{
  "n_layer": 11,
  "d_model": 256,
  "n_head": 4,
  "n_kv_head": 4,
  "head_dim": 64,
  "d_mlp": 1024,
  "vocab_size": 777,
  "activation": "relu",
  "norm": "layernorm",
  "norm_place": "pre",
  "norm_eps": 1e-05,
  "positions": "learned",
  "qk_norm": false,
  "attn_scale": 0.125,
  "bias": "all",
  "tie_embeddings": true,
  "parallel_block": false,
  "init": "normal",
  "init_std_qkv": 0.0312,
  "init_std_o": 0.00669,
  "init_std_up": 0.0312,
  "init_std_down": 0.00669,
  "optimizer": "adamw",
  "lr": 0.0018,
  "lr_mult_qkv": 0.7,
  "beta1": 0.9,
  "beta2": 0.98,
  "lr_head": 0.00687,
  "grad_clip": 0.5,
  "warmup_steps": 237,
  "schedule": "wsd",
  "decay_fraction": 0.821,
  "decay_shape": "linear",
  "final_lr_fraction": 0.0,
  "batch_tokens": 32768,
  "seq_len": 1024,
  "doc_mask": true,
  "train_tokens": 234800000,
  "steps": 7166,
  "dataset": "wikipedia_en"
}
MLP neurons of a small language model. Each row is named by its layer, matrix (up: input weights; down: output weights) and neuron, and shows model dimensions 80-207. Each number is 500 + 50 x the weight over its row's rms, rounded and kept within 0 to 999. Numbers have three digits each.
Before each neuron's rows, "fires on" lists the tokens most often at its 100 highest values on Wikipedia text that the model never trained on.

fires on: "a", "al", "l", "ar", "le", "ur"
L6.up509:550479464445416394555535520486484492527466510483482545474457443414514587527523578528578591483443598387384535465475486465483476463509486503472397507410577519533550581549482572468484388553485494512483517539577503509524433634484483639657466454455472484439424515518546447578495458473567543499493507522582473467422444484542482512517493575492569477526458434526514543491538465513464485545566
L6.down509:534492482493446560398476449495415515531476527487603506466486497523398474484468559454505456496467412524469538529483499593452482499504467424567557504523469514544563439526504483498485508504534527502415516499449487507427488508557440485489464497415391598501516542531518582561496457515560525529573456432503509441497526483513460457509542586398526473516492426453456519448447475661449471436610

fires on: "ag", "ign", "j", "ed", "it"
L7.up492:508483491474482570504572566512450618464493462508490552492447522427529510371442495564592520390502451495560505479497624505549470441503593552417550448502494431534551472502504525577476555520613478439517486478379581446462555458440547405505500533493405437523541549519446439451470466528479476410425470471448449490440515563420512536449551489358470461439455436545546577445450466541446454517470
L7.down492:516469407576541457533523438619478439600485473486478584497460513594428519465509466591394479537504548439496471514444523508427530461584491519476413451498532481462567514392535436553396412522536531503441517504552577503531520442501451520487598455451496549501409463505587552490493478490584457557463384509506522517509439588453541465471502550549434520506506505572418472499600511502520442427515

fires on: "ran", "ri", "l", "le", "re", "pe"
L6.up504:492478552473467495537512473467474569553530535464488536406463489405537503505576454521570468491577513463462543482527527512475484428426553483553555502496547466614524536481439524479456419508486545414415448544539521516433493513612511543465494478402543507458409461438509521508443437466538523500457526485559488535447521528552485534601537465389492480500483424499552550437526492534451489510464
L6.down504:487464493485557582542517470580438447466506406515462514570503520542476465517524432491539445570548389507596365474459501532520555499429442492544499431535501481428504445492567522510548490438503533464457503423564405475571538530506588410515546470479387559443615441486459522507504491464429500583559471412511533513545525492489385499618493538522591548510438505494414515558487610482477545460484

fires on: "al", "i", "ol", "end", "ent", "u"
L8.up297:483614476398481503568477441542491634507506462659495389440446487535488493491509507464527573428543442512467463470595425616456577464427524515598559452483533535613484447646410517438545500467503575466570572540442435529542524550584543518505545452560449444478538448508495522514511454513586569521512527546587481469480558483540567468464466445429438512496485452504510489456540521551436431527503
L8.down297:566524454520518456539506450539430503508432563484508496509525548473599452528516578502491498488468506564505424583466475495486423431538395478540546509550344495478552467440506436489546576412567499503536502509513475487575439543572464517476522430487542522606494513582550504555601544531498392544412578441447588461455528511476508543429492540482550519500505519520516451542492473468451456479503

fires on: "h", "u", "ol", "o", " h"
L8.up284:467511468510441468539465514548493599573511566459506466506511513495564549473497457567490573523543410466436450532425509528452465471445450458515518615554573499548495541548488555463447529431521530544529508536516485548394475511616459480490443450496405493495459529529378502574491473407546541535476552551489439519519420448555602417520462518534461473465474503550498500488566508511536500521498
L8.down284:550484575501636392391563554514514506570551567558476467466507480447503448435466476517465503482455432441521395427490475578466447498588420529413398486561544535453481452512490531448505457474555496511441437515481446442501513416438514545480505494525504433439454507494516509499416520435487525498387464537531456464366515543472509464449501471530571602586542570501515486540569449504491534499501

fires on: "h", "ul", "el", "an", "c", "uch"
L8.up848:472466600505533495537440492519500538482501535503558439495556477489449615579438430441533566483496597555553518545498538533508564505457487381465546516569518521459435480549480561497465531430598455503622433513539431554500455429466528564532458521500393457501490425478413559497466522521500440463546454411511405589513504447489414455392526478479470568535430451553524440467399484541439458578537
L8.down848:512483601573488525542441435483514455620499585478462489489481470466518446532555555475485408489480453438542498593555522420502509480497534522561560510519534546511535459539499501424483430467547508557508465354506618530491540513550464456536463514440581530472588456544546541518505514537548455494525547450526482534515531424491517497459571464488473506525549555469488448593508445493496539493485

fires on: " w", " W"
L7.up930:506469522377451536484435529473506528510491510525393430366440613471557430451473499421397537498454539496399571500521496518435480502494518470469518479474575472513561488539538496473461531426621512460609557542516464596437516493505408489453424475571513461502410426507429504458509542508544416481514482671480384484401449517576520525457534533597386523463530516534533527481527527524475466448426
L7.down930:492357514487450550438451515523507481575448526599493505551424500558564427485387530516475520460481505491454504480452512380531460387435573484495443458499487516522510540491590484534471474535512528592533546453442459494514462521523548524544467495601427455534549503461457527455572530567532364443573435534545454460415546439569581497502481512528435496492504519524491469471514457548586533513459

fires on: " e", " h", " w"
L7.up334:544441521491524487490469435581494475437596554529426515443518566496506513405428466445491566534540514475482554469482494492441511490523529557471571577461590413424481491495490515498522664526496607445495545535526545512452557494525471447518584529614394468519479436552401482493501448552471569531498504612441461559575523467556533406509428504512496507481440516574548523562418462539481467405520
L7.down334:510451487534516586520518553547544461604414484489426430503607575430446497399380473497560545485434559453453456424519526472552526486556456592500541397568441506564543567494520447486419561531529473605526533478537504412513467461463486489423383433605545523553482553410499485503518524553559406450557458487580481508566512446472566542604517469525417545481484558407421492578463411487518510519507

fires on: "ol", "ist", "os", "al", "og", "el"
L8.up279:514588516470437568500567475521512504457473544535457521468459496486585475543515433495589592506567435483501447574532476564511552445472534505515545486510518529487472519494530530507514506444483514487461486553370418498491484523515551493410556445471474472487471469567446498515458465545489522465492564543590487569436509456480460518501380419475516521440511527520485462520499406531415473554537
L8.down279:527520517452469453458547574535526485474437487482505491512567435537551500599503494496579368558534523496465578483479441620515458513501451595496530494490454490486515522459547461535513581583488492428518480499577535456538499500638491625446500571499571443501564520503484457503505563470494435535444447530530527508465402516478440467445551437529497565383540524529541539452539595546466464386416

fires on: " of", "re", "n", " for"
L6.up387:408527533466493528565495528559478481511505544468574454469527482476565579526541530490453511555592468402501586567455465481509502493500462473496470468447630499527414517441498527506411722486520569452406524488510437483487482486501490490633510460477513500416606434480503612567465503444426509432492494529528472507447514521523531523569479536587492549492540468453559508569457483483522491515489
L6.down387:544483437437450480477539502518492530491546630442556500557515462386471618535587419479429432541425505550451496443520496435519504493494561548454570569485519508517491443629478538438530483493535413538444424476461575401517534515511473554474546446492589497515519472456486477498596588482555470474562455456454584498518595543544478572469454562536514519547504536491500488530561559453483526531489

fires on: "an", "it", "ian", "al"
L8.up930:493563523492534546522470527668440496447468526456475522545457504523540451488507445455521407502522487427559465445491485479512490468522498580515482540516498489512459397557516503595458542424539453546510449485534556538475466424530493464555496429615453542531528387553504575492477573446507487561391587451515529585536514517531478495490543518418496487497502533465481474468384454544366451497533
L8.down930:509441512564467397466493449522587411486511455448571484600496537494467505502530577524513477532505539478432561506488533562436582569506555513507448537528507493476495483520461574453559539503480481454533389406457485563534468441496480482526481517553476554513516465530482536499554449529515431591470508511452502392413488544401452511524557540512589564431611550487460596539507532397448434565578

fires on: "f", " Ch", " e", "ver"
L8.up618:487468563410422498484378470636440562517476537466402526509500472509461563484483429518563444578594527494564576477496546521530457456564521541454473575525480448473449546501456505507493541594492448461496498539520528471473558430484487543466484563603400530498423566560461496623550502388484570412524497568452561552455464512489566442540514501527492534449518539582524504569518440548437502466446
L8.down618:519484555586448481521584468522497505547447541494512602519496589478501428507449544544429542460454540543445523422556391432475541544535543517495521485470443488493533547543485545520421468522451579552592502429480537493444480574373474386534451551533447486506467530477472562542505476514500443428535551463493551565470465500450560450512402429528503485533468497488525549553546431485630521525562

fires on: "ter", "ic", "ational", "st", "est", "ut"
L4.up523:487463480405466576497562537602444529523477512480456495473494476502516439531579470441590447542522505484613510543516531542564480471454585551470433525464495491496495431540447565441499524489537522474528531484424518455556496446589573524452489448519509518508494547477515476553417499531541576480517423535450532488447484504512597536486490619556515528450414458502610510491470472540450399524577
L4.down523:519529432470493514462426519475480448466543497447455613546500526586572550428433533477481438491431542423502489588517511495593557515465502559427515521436416565542468459430552540397498494529543428443525415367493490487426504501482563536368512491427450534448440517548549439447513488529516483525483470385486552511583559470463436492509475522554465481539495530654477497599502487550482522567493

fires on: "i", "g"
L7.up51:465567523531431567496391450541454573420533523447477406498543394537533462485605493563544485538404493443508441427478569545486574424479584519529516479460540492429459509464449519493520568465480516483563454529588500462489429541476467401579488462561514470561553491496506527487397483510518612503453505566499529571544458583430569529501418545426476496473468528475505441462431478566474392478502
L7.down51:499477496402472457479534516595452487446443474525483493535486472420537485437555512463538461431547491603538451523513485531452493495551464512539454560416530519551551482487495450427444481394482456461464489521477462651494484416477530555418435620508434491535519572508532490515579556548511490528443423599511503463441444581530498494515451388502531520467546461427443513502575548525462525467397

fires on: " ", "2", "ember", "art", " |"
L7.up646:490535528457621485469534500632468531475544525506499417514480482407562420564530534485474556539578482499637563385480552470565448373435488522495459552555558542397464487403504486537513504551495545381448536510479444520480402512564441454498486496563527471519512512524514520578453504475454521540455481584535502477539513507447490526586395529510522471446516488542539488556416467529463406458548
L7.down646:557515529569393496512444504481435559463428527506559478446439491442489496474462481518617617466458519489519581508487563480490516464399434613433489468576504520448446548468472565485541421544549453469440453474479479495494520503503474485466509500574519513435365460583614508411506541572437554535431416528550532583491450470548465517419536570492544517526458546475465446517494440605492447563504

fires on: "ork", "ian", "an", "A", "ic", "N"
L8.up53:448555562500594524450511427556456468462495529417476457505586519481426475480535417407452527470624492420526452543484479520541467446515542544494488522539501535448547360472487513498461615498514551509570528486498539491506531363486514459506514454558496402534557426550464512502344557508470560381434547439521524542475467509491461533566456562453499454478531540535444455420444476536454468554551
L8.down53:490563501449510487409484478586506555412468440424573453524542582464441377454519501494504473402573482529537457587473489530507532563453522439423510542421430490428494447438572548483495561526466511515488527513577491516577479506503455477487542424584559525542536455517507489436550478502470528519477495444544631516476408501424593562463495479441440500423539553475526581506564506444454498528493

fires on: "av", "al", "os", " as", "ill"
L8.up405:397640574525514519549581474523462540485503519463473533377579512509498487560498550541459520520459494478468433522438512617523451505485464536610499507375574511537492506551485472474458547474480398500552508467422451504511488486492491503492486445476557489504475482658424629604471553495488557455473579538502514498494434488465400605506462433516439577453568514544521459589497550504487445517452
L8.down405:575513477576544537410528551546485494502473449477518542526520453530591479462497599434627406482482493509501442546479519481463494422487501526477415445364578465479433526440463413482532570502524527462482492483478451540438517462569521566496485596481560455414499496449529540480550490515586384489374490523519521447424411452594480533594553547482498520508505445489512564606514501456473461547488

fires on: "ut", "it", "ter", "end"
L4.up364:488517448412376583503572430504460510498456545523588593454449420486460427564532493391510485565571529533470624424504482557500520459476545527520525499539544504461519427410501427481484445517557603451459613601531484507458418446555517512492475500464449505496438499563509512510442465457494569502512477505602534463422498477500550507510421556498523580508490515520574539523523445518405507610576
L4.down364:488428519481546582520539501510521443459538563517477498380445445576569526408587542577438493505429505456549525497552503536537428507471549590492583420464426599534503396406527494433479586418512511501541505500563572476526451436403549578421490529504453486395468499583424480571462408485467468481508382502449521324456526506453430507508498436565515542536500416569446469458491479504566509467615

fires on: "a", "j", "it", "ah", "at"
L7.up892:485556468445504439495541492502494527449622518516521503530475537369526504458486414496483455542555476489610561491507553487527576468469564479472580588482515487556454532482463597494472539559513559559435396525496524584516556572462505472543536453519389490600485575553450481507520500503497493487512426593464403539389516500461580475509460468494477475488539458490531603527464449550406465483459
L7.down892:559509460490436502387520515472513483522428470584462627493490505481527490511498527545484509466555545504485447518507454533528465518502501460393550454500465543473468516432536474486365482466515517537416523417541557600596433527480526500497576512515376424507525471523512527429523419521561511502424441479492587502474538599545508507513515513525489512521502457480521417414491495593633535459434

fires on: " of", "s", "ing", " for"
L6.up748:433494502393464628592487501537452495525524553559528431524552458514467457477564582531497490490466521410456468529465505495577487491484462436514536510481530539549526406455487491570459552585460585502445534563420560520480554532466513502583539422495379460421524492600500592498428536530489498422454441490474552506484494484505589532524412618571486499573505474482655490532567556500572480447517
L6.down748:538463486424486447491558389393519574437578560497476498577518491476447508554462544540487456423541587535523593451459530473512604494446526576434505572490513478501477583563465498461505515525395448420512551460475360566507523559429569495448486440450465507530401584571502522548415411546531517531526564452450597532503496527478515488445429518522496570449522549405536445576548611490567535478517

fires on: " ", "en", "g", "qu", "an", " |"
L8.up290:545554483452537522547485470538462455519574503522425463515556570479442545488432404480359478486551522431546542506421466460522538486503481556504487519494512509483455543614545498569522512550456565453527512513504452538489505539412426365471479504514458557433599575490519480553514572463483585518462397480569500508519533518457503477483504516513488490469439501566558425606453540562401445454561
L8.down290:434523471432470515442513569452534587463488510562526452468494462452512418455458523468570544453495485462478483530463623532524538488521515545444578562543436524525534524580449626499467573537535522535520506527498503551559473439537550427511468536515513512458426453499537573512544418432479523444524442525490483552492601496468474407504521503582437517524425555504490478510522515583513487470603

fires on: "ian", "g", "en", "an", "i"
L7.up212:493556508485498604484480512615466498470539527431451516508443460490508393442563455511478423544518455439468464433423523547543461442539468542513580534472495520415482517507460487488519555451535515430501531503508568513450517530542531502525615438515408543453520461497550489533424478494529581498436424443503503624484446556462396530479534591481515527469510523502506422527407371542465450578459
L7.down212:469508506495488427402352545546495592534550521402456453607543483610541563514463543427554478434479451570412411490577509445476443472448531477555492470533469576591564471470428488496491496594539495533472555512580589565491586528473525568501502589503489493489491415593470418500614515494461520432456524555521565481468441462518466428486473410444495504531443496390529505573586492482524520503443

fires on: "c", "s", "ch", "y", "ect", "p"
L8.up380:499490542440485481586431532515465525473467465554459449503549602532505577416496469538524635517524487521621481559530459493476453542447586522519468557487499501439489473526390686560475508524622620528481394567405569466487517547455496468528499500524537416527574566487536467508429506508493538494420441512422499578485514487532467548461514566609524534428462435501546518511431470498536339505408
L8.down380:594627513480477494487549485555432434537439445543568512492483540428493523563551556481547561541520543482496524517531495605465448519509499461531479459529480537497527532485519510500571563518555449528497450517533375516446474512455481445432470514572553450595392338559450450552531488495544519481460550513477544491477491555428516392523509453515441545531480562501425530487508594579516439474501

fires on: "c", "r", "p", "t", "s"
L8.up764:492452503496607536536486605632475452491539487640498524496464607444504474429538455495444538428449498522583360476487588478427513473468553515529600514370494434580538507611398605504511563465467529567546472586483458407467514395471515498439483478496509419601452449486465501481500501535556519556461506489529514575473490532546441583445531480533527489439514431491433526492420506536567460416543
L8.down764:554567525495512451567462388490407458508442467454474553497469587516518486519487512538492537439516408512410543616531477520452494464472521452482494472537581535398451455528542531513603448475515563511479450491515536560602434604430491507485459503474512488467466513540524492553449513441536516453427495573484486598568515521488511443552473477438508500524501474488505405582469484471431475466545

fires on: "on", "ter", "n", " Con", "enc", "end"
L6.up220:508527549469472659497609514513479574535476476510514487494562508461428501571596584477540470494543479495503444471495505521482523464492544570537516503504555486543497424452443461479481483566415449431487557487522446427477478513488534514479517436445435444492415532489510546544455506469529587501481429504477516458472498445507525539555473557526521543461508477522527500468508481537401448555517
L6.down220:615523549530493545560482461502473472468456577492481514508547543531589567506508478538521338479486529500541470508442488524618466512444534561500537509454468513469487460425452509453492471570451554519542511401480472497513484541469499504553557421563395494440338539462554524502464477502489504510505505510584591470523540517444536568463463516487496543439479490563473482562399515553495567538572

fires on: "ag", "g", " Q", "ue", "en"
L8.up100:451597574461534546543480588605497462584483529571436463460469518516451549495490423482543476546456478453475473502465477491553472451517481480473455551518483473448474544562440496529456542542471526499522480477412499467480597464495547518517560482515532464548554586474497598567440423472518588458478494470546513567441477546493437466532504599476517496541485498501473471613497414546471514473459
L8.down100:479556568470485469498499544485482535535474541628500493522555454491399468399428459442519527437550470540486394420440556477454468544418478485526481462470443536515570573562492530488520497592454454509489517494498508539460523421479451533572419472483511573502510442547532558488577442496514453577415486532515530458530537564459448419453557502462492500435459571476554506512541574515452545495501

fires on: "l", "ec", "n", "w", "el", "om"
L7.up225:531539541519481497578521511507494498593423528431416461509480433454527539533488511474340557491514603415439513461575565536558488458488493407512537545601551542512535521533495504494414491596454538475464347576525457558455495569502515469536452359426556443422427358466410491509455514544556490509483449474593492518510547524618550449469467470547481457503513483503616514542487472520467543572492
L7.down225:488461507445608557566477411400548557517518455523578537538453451464506469429441472594507491473536525555569513498510501513487487407490550534560505522530388566544508412412437561468427515560430498402528490445523447428494487478445544418599455519456417511489434474466552436450401485515502424475572544554485471488522509441530583585581458436450495488586518596468522452537504507564488608426597

fires on: "s", "ec", "le", "er", "p"
L6.up439:572415573503378532503560445556453616546579449494482540430461414524531551458495473508475474571547457547478508434526551481491489476457450529559508475502418417479580589449456525543508500540512526471441554566547510475489533421476480555451556469448442501395475520493484579568495487528460459518482515463434525490606496545565565548609550472505479483423504453484528510541543547510478550454454
L6.down439:573437555498530468429431471496503529484519573513490566562509543556551458503455526476468508505450579524584482548627505595463417505476562532465601544463417539456555461527472582464494508523507497452571527411532470461497464556430550501607513421447464503505426499399523495349541497443527463479448588427438489506526514528538506502605447614615433409487511446496487418550563457469574479506509

fires on: " of", " re"
L7.up644:460585446509544503519473496550483493533565559478487441535578404491523589451527447457449416456485486471481466566424531542583484472498533443581476524444553416462605541513395519526494575520477526494454490476427471480428480467495435519520574503526490485473669508605504537471383543510568505524479423518479573517404538506502589536520494512541473574459453410483481570601467564503545453433436
L7.down644:471505404400471508516458559401513536530464546401485450484431566321545466531522532449392468579472516453516476556466548485516500569433516419507504498551453482572451502476509537445530477544516423500565549484547536477529461523469505402515443499443451473452413383551524531498417445516524521558534440473485626482558550519547473553503471453490596485551585515515506533514542576444542464457474

fires on: "-", "al", "y", "j", "ed"
L7.up911:376498517425475502541543434596444561530544495582494517490505486490505497569441466611528552410492440515605525588511528551568580496503524549459514577438531504481492435480483501540459519495566397521494451523417531502499557542471537457493500518541524398453464559628524542532464487466437532361434463461586530523479520505380507525518525419468486505412468482553510494491432426535471497502494
L7.down911:576602483474463489451459477521535481436507434506491541541502511479544544527552533386494535567510562558498376571520508538459497559400496508482468558554493429479400558542487487505463502569561472432501513528517499485529413592450548584506494430404543457610532406494554512583501415486428455556439480440526517509462535570477535415486474478512492430521504480479434528564484503507536521522450

fires on: "ian", "ish", "e", "ican", "s", "an"
L8.up849:474590475440478539458411452564443509459518466512532440494610409462534480519582439538505501437575506512481508506532436568457497490484509476531601479555535460472420455492444547551481569558493481499531509491552538518523536539560494472447477521523484400472481387590535579508446545559506509456465447540490564549539526501598487519486465429386523464467421519461466411442481471504393450490526
L8.down849:429500526578436586446453449534492494509529533462469441470504429519450394501464452580457470462529565475537557480510578526452574549512498467475448502438444513496494441573529490484473501580442488479512576498570527474544495485492367507527589504554548444495455433488510517526564423470542524564574472433470560500508545527387532464381474485487548504623544583513488519516469504533508446519531

fires on: "ut", "it"
L4.up343:499507459433508656525554524512479475469482479556461558373525425479451411500497446391463543515482502506618511493500556569485476466503548451494526457511527442376519461422479488499456539483584523500519529589548491557440484423499544412467509523555516483482481522523466538452509478514455538493539469493511402481429525543488531592395398521587408549473476523507477550510513474535401463534548
L4.down343:516519494509524540540625586474470418380374585593608564428512422564434426531471404497506456620494580460541507491513531531429451503505540438537495570611511542395460461437500448550506428463524512454470504480546514524510495470375536516488507494564546509467499599478528497479494550427430484476588497394539572454487497535463430448495450635492505490548510505523484486559468428573513459531573

fires on: "a", "u", "le", "er", "ue", "us"
L6.up2:487494486441477454545521554470435556618547580408577553483499597482522534550524528462429515626456615448479514442481518465554407483523393540556507530402389524526580496521465489508456592501438574544513462495508546515460467438496553468514476458517444487406465524513460508515510438519404553498476460550500535505540553497461646490507544503467523352507562492476547541491468490498427477424532
L6.down2:447462460556499464501526455568517493520423497530486609532508543537435549554575522472487454512420529475528513445489550480505437507514476452451541455443488548516611551532573521495507479445516481516525522434463587517484380541489460439563492449489507478441469510381636564463546532497505504485576534457463426500473492582530566475470360551634520507491587368565452527514520489614447558558487

fires on: "c", "n", "ap", "ri", "i", "p"
L8.up622:512475536454475575547505532493455481495605517473389516384535548467516553463435543496433521428401546576444436465558554563501534432551500489541556466538467500535534500482508551476440537463495504526547472544515400533438453479529493466516504466522474467516507509469372664558454441552458540584495511517446463500477502580571568601441421367577432584478585498479544473557501457579551478463451
L8.down622:578565474575652458560420437466461472522468519530464536530547541605489514485517536459467556505521510439449439425505465502535441547444476487521586503547474539506510489531510500479508475522511461438489473408542523498547439599433553535498430502467496557505461495548452542519520531406525342546560547467575554581485488453403446435588535605504521454527450542479465495453418423364482562455562

fires on: "y", "ing", "le", "er", "ary", "ic"
L7.up788:496417482511489443485545475580466550526527493512479564529444553514569506512496553482545480510436490452538467484527499471452477454417606586634479520501531432508573527452495536509456389483593563514404549478516513441523409414576488533540620522491453457520487537451490483608489371435594531430436514504411488562528465510505468492526518544528443429430456432499472518464548417528459496443439
L7.down788:570486621494534500432445447522399561529598599469608591556523518637496539488382536460467491522525593545535552503477493486510499536564528445503498550491396480515523470524521419538398481524509546446420554434481455564552583474462485534488458478452465609561503531439524541428524533473477494513495507466544445492535507589476452539565460481576474465505511535443483441490500586489562531546434

fires on: "el", "ol", "om"
L6.up508:430468480463399459518542502429482507555499588432444536372399518392597456476536487585446526541536515382397618471478458548504436465493461498469569500550544527607546584514415552465485469499529526430460433594488481577496436598512500497536494427439497519453481467482515505503476506540538534522502561451492450606512457530558494434527532550560547535535528570526520524538451506562446549518534
L6.down508:452476601475609380478544504476525491575495479498430510473519361511557477523558458440563425505451527430588449410496529452553523494580573464533465474478512559428485500455471508444540529476479550516543554474574460492490529521401562457500591474466483596469478523503520547533427442573527524474424407509531453543484568486478421564521489487523589437516570485464497456498474521565532509542469

fires on: "l", "e", "le", "-", "t", "al"
L8.up160:580530463499461441533504467496519539544516528427484479488485511427439513492518578586532574460418568509470498625610481445470476455474439493534575498527498440505468493467509514469436482539528460499430450506522509565462468549534475508645542456548498380491457512426484525568443399507518518529509470468541487563472452462429551436524411466557495502444414419555521516617510444539402516571484
L8.down160:496474528598461525560462420540429547587470490536463541474488495465478487499515526484556411505518523500543490472418555475511464467505564496496502516513556419471519481503531432498481635523463332522479430514438561483530434405531475453403438548546499594615458472524471489465523535473510549514522519428524430416561573464480386532520606445541517570524520510471462497461497572531608489385502

fires on: "we", "h", ")", "uch", "om", "e"
L7.up596:508478486533523522478447464511467593490528594400478555514531479419488487535529508455354525507547593430490587558522549578484593480457534456574514496611541505571453511510473542534461480466572556439487469475539481471470451508494472527627504457482443488496410421474461472467498475431538458466484426506510434537495477530492481455398522342606528523563498334580585586535463394491543466533464
L7.down596:503492502429482480576480531409468534499503435545423491479460434469551485554546508501512481493529577499555467567587500506625503422502451570486554475490428504444501377520562581387561491480411601496455538489604522550479499453440466528420466489565462495533479496539601620566540456517501529463532426499493533441477466564454498623580561520529501467500471549462516426533426516500424513497374

fires on: " al", "old", "ol", " Al", "al", "or"
L6.up495:461544537428539485562506460485491580512495473546390516428429475506422504481555489576441481550482531435451503434490532576616520448506526421435591573495515516482557516429493488499466495568509471373531514480512566575513540504506476509439562355459536505366451481565433648547500472543521491455584429462538458474463537485531516465581493504511514434430497507559496457593463546519369513579573
L6.down495:459501538514516436492564574523481547466492553509509544527577462467528499510572513489613482493485535504438459495555445411522461509469411447422516439464503577435494476473400499408533483530452419484493383572488423545485454526367518501517493461434499533530478581561494548548509488527447559513535537386553418491502540511435539658440496454602568557485497506457562490534437602495537534516511

fires on: " of", " for", "ic", "ed", "ational"
L4.up235:529557467460616593460469511557437452522450531458486430467486409509480523538602450399525528518518462464542508407447486506587505481498638502529496569486484514570546386449514461457439600517555504503459550496422534470549472452518506387532543505475444528492526537526518504541469502516496567420505571478581505566505574543483474533525441570431543493440370542547484490543542507517485403437551
L4.down235:470459491483572432510482533514468512524488483456487380488498490458533466482485490568477503474501451511388480565490567466574542499496583477408492611492428405510473521483457466397514497518479541499536567591530449426503462502384576456442504518410419480532506546502523525561434417545439565519506467473545544461497524518459555399536391479443546507489553508535505476581522550550507330539491

fires on: " w", " st", " c", " m", " are", "ost"
L7.up179:470562536555493528504470461597499431430459481495436482530469559504574453455490573524516458465495497545470572553501492611538554494530490511501621527548543499552406456448560439568431552473565459472521424531427528487510443408576467415509547518529477519551467434442460571547501471423516464450546572519441488524457389501603566476429521394514484486495489522608483507463444473523476429509420
L7.down179:472518465523516469550481547471456432510505477466435419547571416641512583552672626445536468471551510527496477503429566481426514412445467564506499465560546494537492436493548453479512427453534445442470514474514412532472515549503535516466479426484589524543518522374488465529559537406508476578484571482423523569548486469522525515585553406487456490484442548475424567546516486566466405500446

fires on: "ity", "ut", "it", "ce", "ivers", "ct"
L4.up225:501479464381495580487542455589433494494552534507530481491520505445513378477610491484513536520549430473547487461424454524482497478489550490462514531583531423443565469437424494473503523506551562448376538548508454501483461523539497386554497481492519513518468467517556566521528471498487517486507543565629481452463478554411479539560401579491469517495398467502621527608452485560464527505534
L4.down225:481551550500486544414506459531481433525569532472498658576544460511601527526497397503487472528522525586552540536544526502480492501505571535481417507520463532402445460471452528543505577442519462419536473489499550492561490401468419482541543580514459514473471495419522576442497456535478456511473427445399506560539541484531401445648642595515473513499470541543595536519527481523583533506503

fires on: "it", "t", "re", "ut", "g"
L7.up227:575503511415450480483540493612518550410534504558510476421579588499572513465604456450527455564522522518623532555505500466501495462489545550515494475487569460447465379452495468475498534429505574490486508616519463489481442561501524479555510490528531455539516481518483468572511521406497545499516436506560466423486500499456441559539454470560543457473538427492473445526591478545516447513483
L7.down227:537359561471458532457548511458487507490479525507488505467455451482496508449476506502499511602443505521507487420463428454544484448581564560598499571497475544565535397507528445480436515521556444488581484520482558442499431437568465459444513421459540464521542543514547491512482515550414446467468599418514521437505609559480442519498505527554530481519527463516466493488557528571449505570626

fires on: "om", "her", "ol", "ust", "or"
L6.up670:472487455481454536531513552578462528610519594492474567471391486437512515559465444610354528528583527391498538522469490566534403480515485493494541560469504459536440548516538521483458479528589468444440390499432567544574458439550512516502505368566521531473522478512436483562445413432544507382506461436519488515457410505455474445544450501544547430485545565490445439513515452560466565521532
L6.down670:517428606456600528596518539487523528476542531569464433394439502593474481505452512406557452505423528484474549502436452547489483541497534431499496379443491540452507470481539519511508499469592565524536487552507498456491490546342542401516452582527513505536489437468471523482430511512492511516518428451539477476461463516413514544504522537505540498558551511474504506483484437545422562494461

fires on: " m", "c", " c", "cc", " C", " to"
L8.up900:464464500462509412558367524533515507405578565575412401526468528523590615518528506524448542432491434457402588598504461460391509472463567508550547502579510510566475432482519551497442538491517434497394477516493479592542438447607396532532554551481516499540389478523363560570476490376548475499521615524449520478471515560530541428501455512475510482501458454657522547485435522518476473434389
L8.down900:526387533524643368439417507531609571474534568509404489523486461559550544477509566495487468485631444553424474527536537563464637519456551468424553496524449507505550486423574511498499530492539495464449439484551541446503477524552429454462498497447513507538510570386486508527545506460473427537507519453542461492445533502447526456447522498471442502618478506445437543440513424585553516489468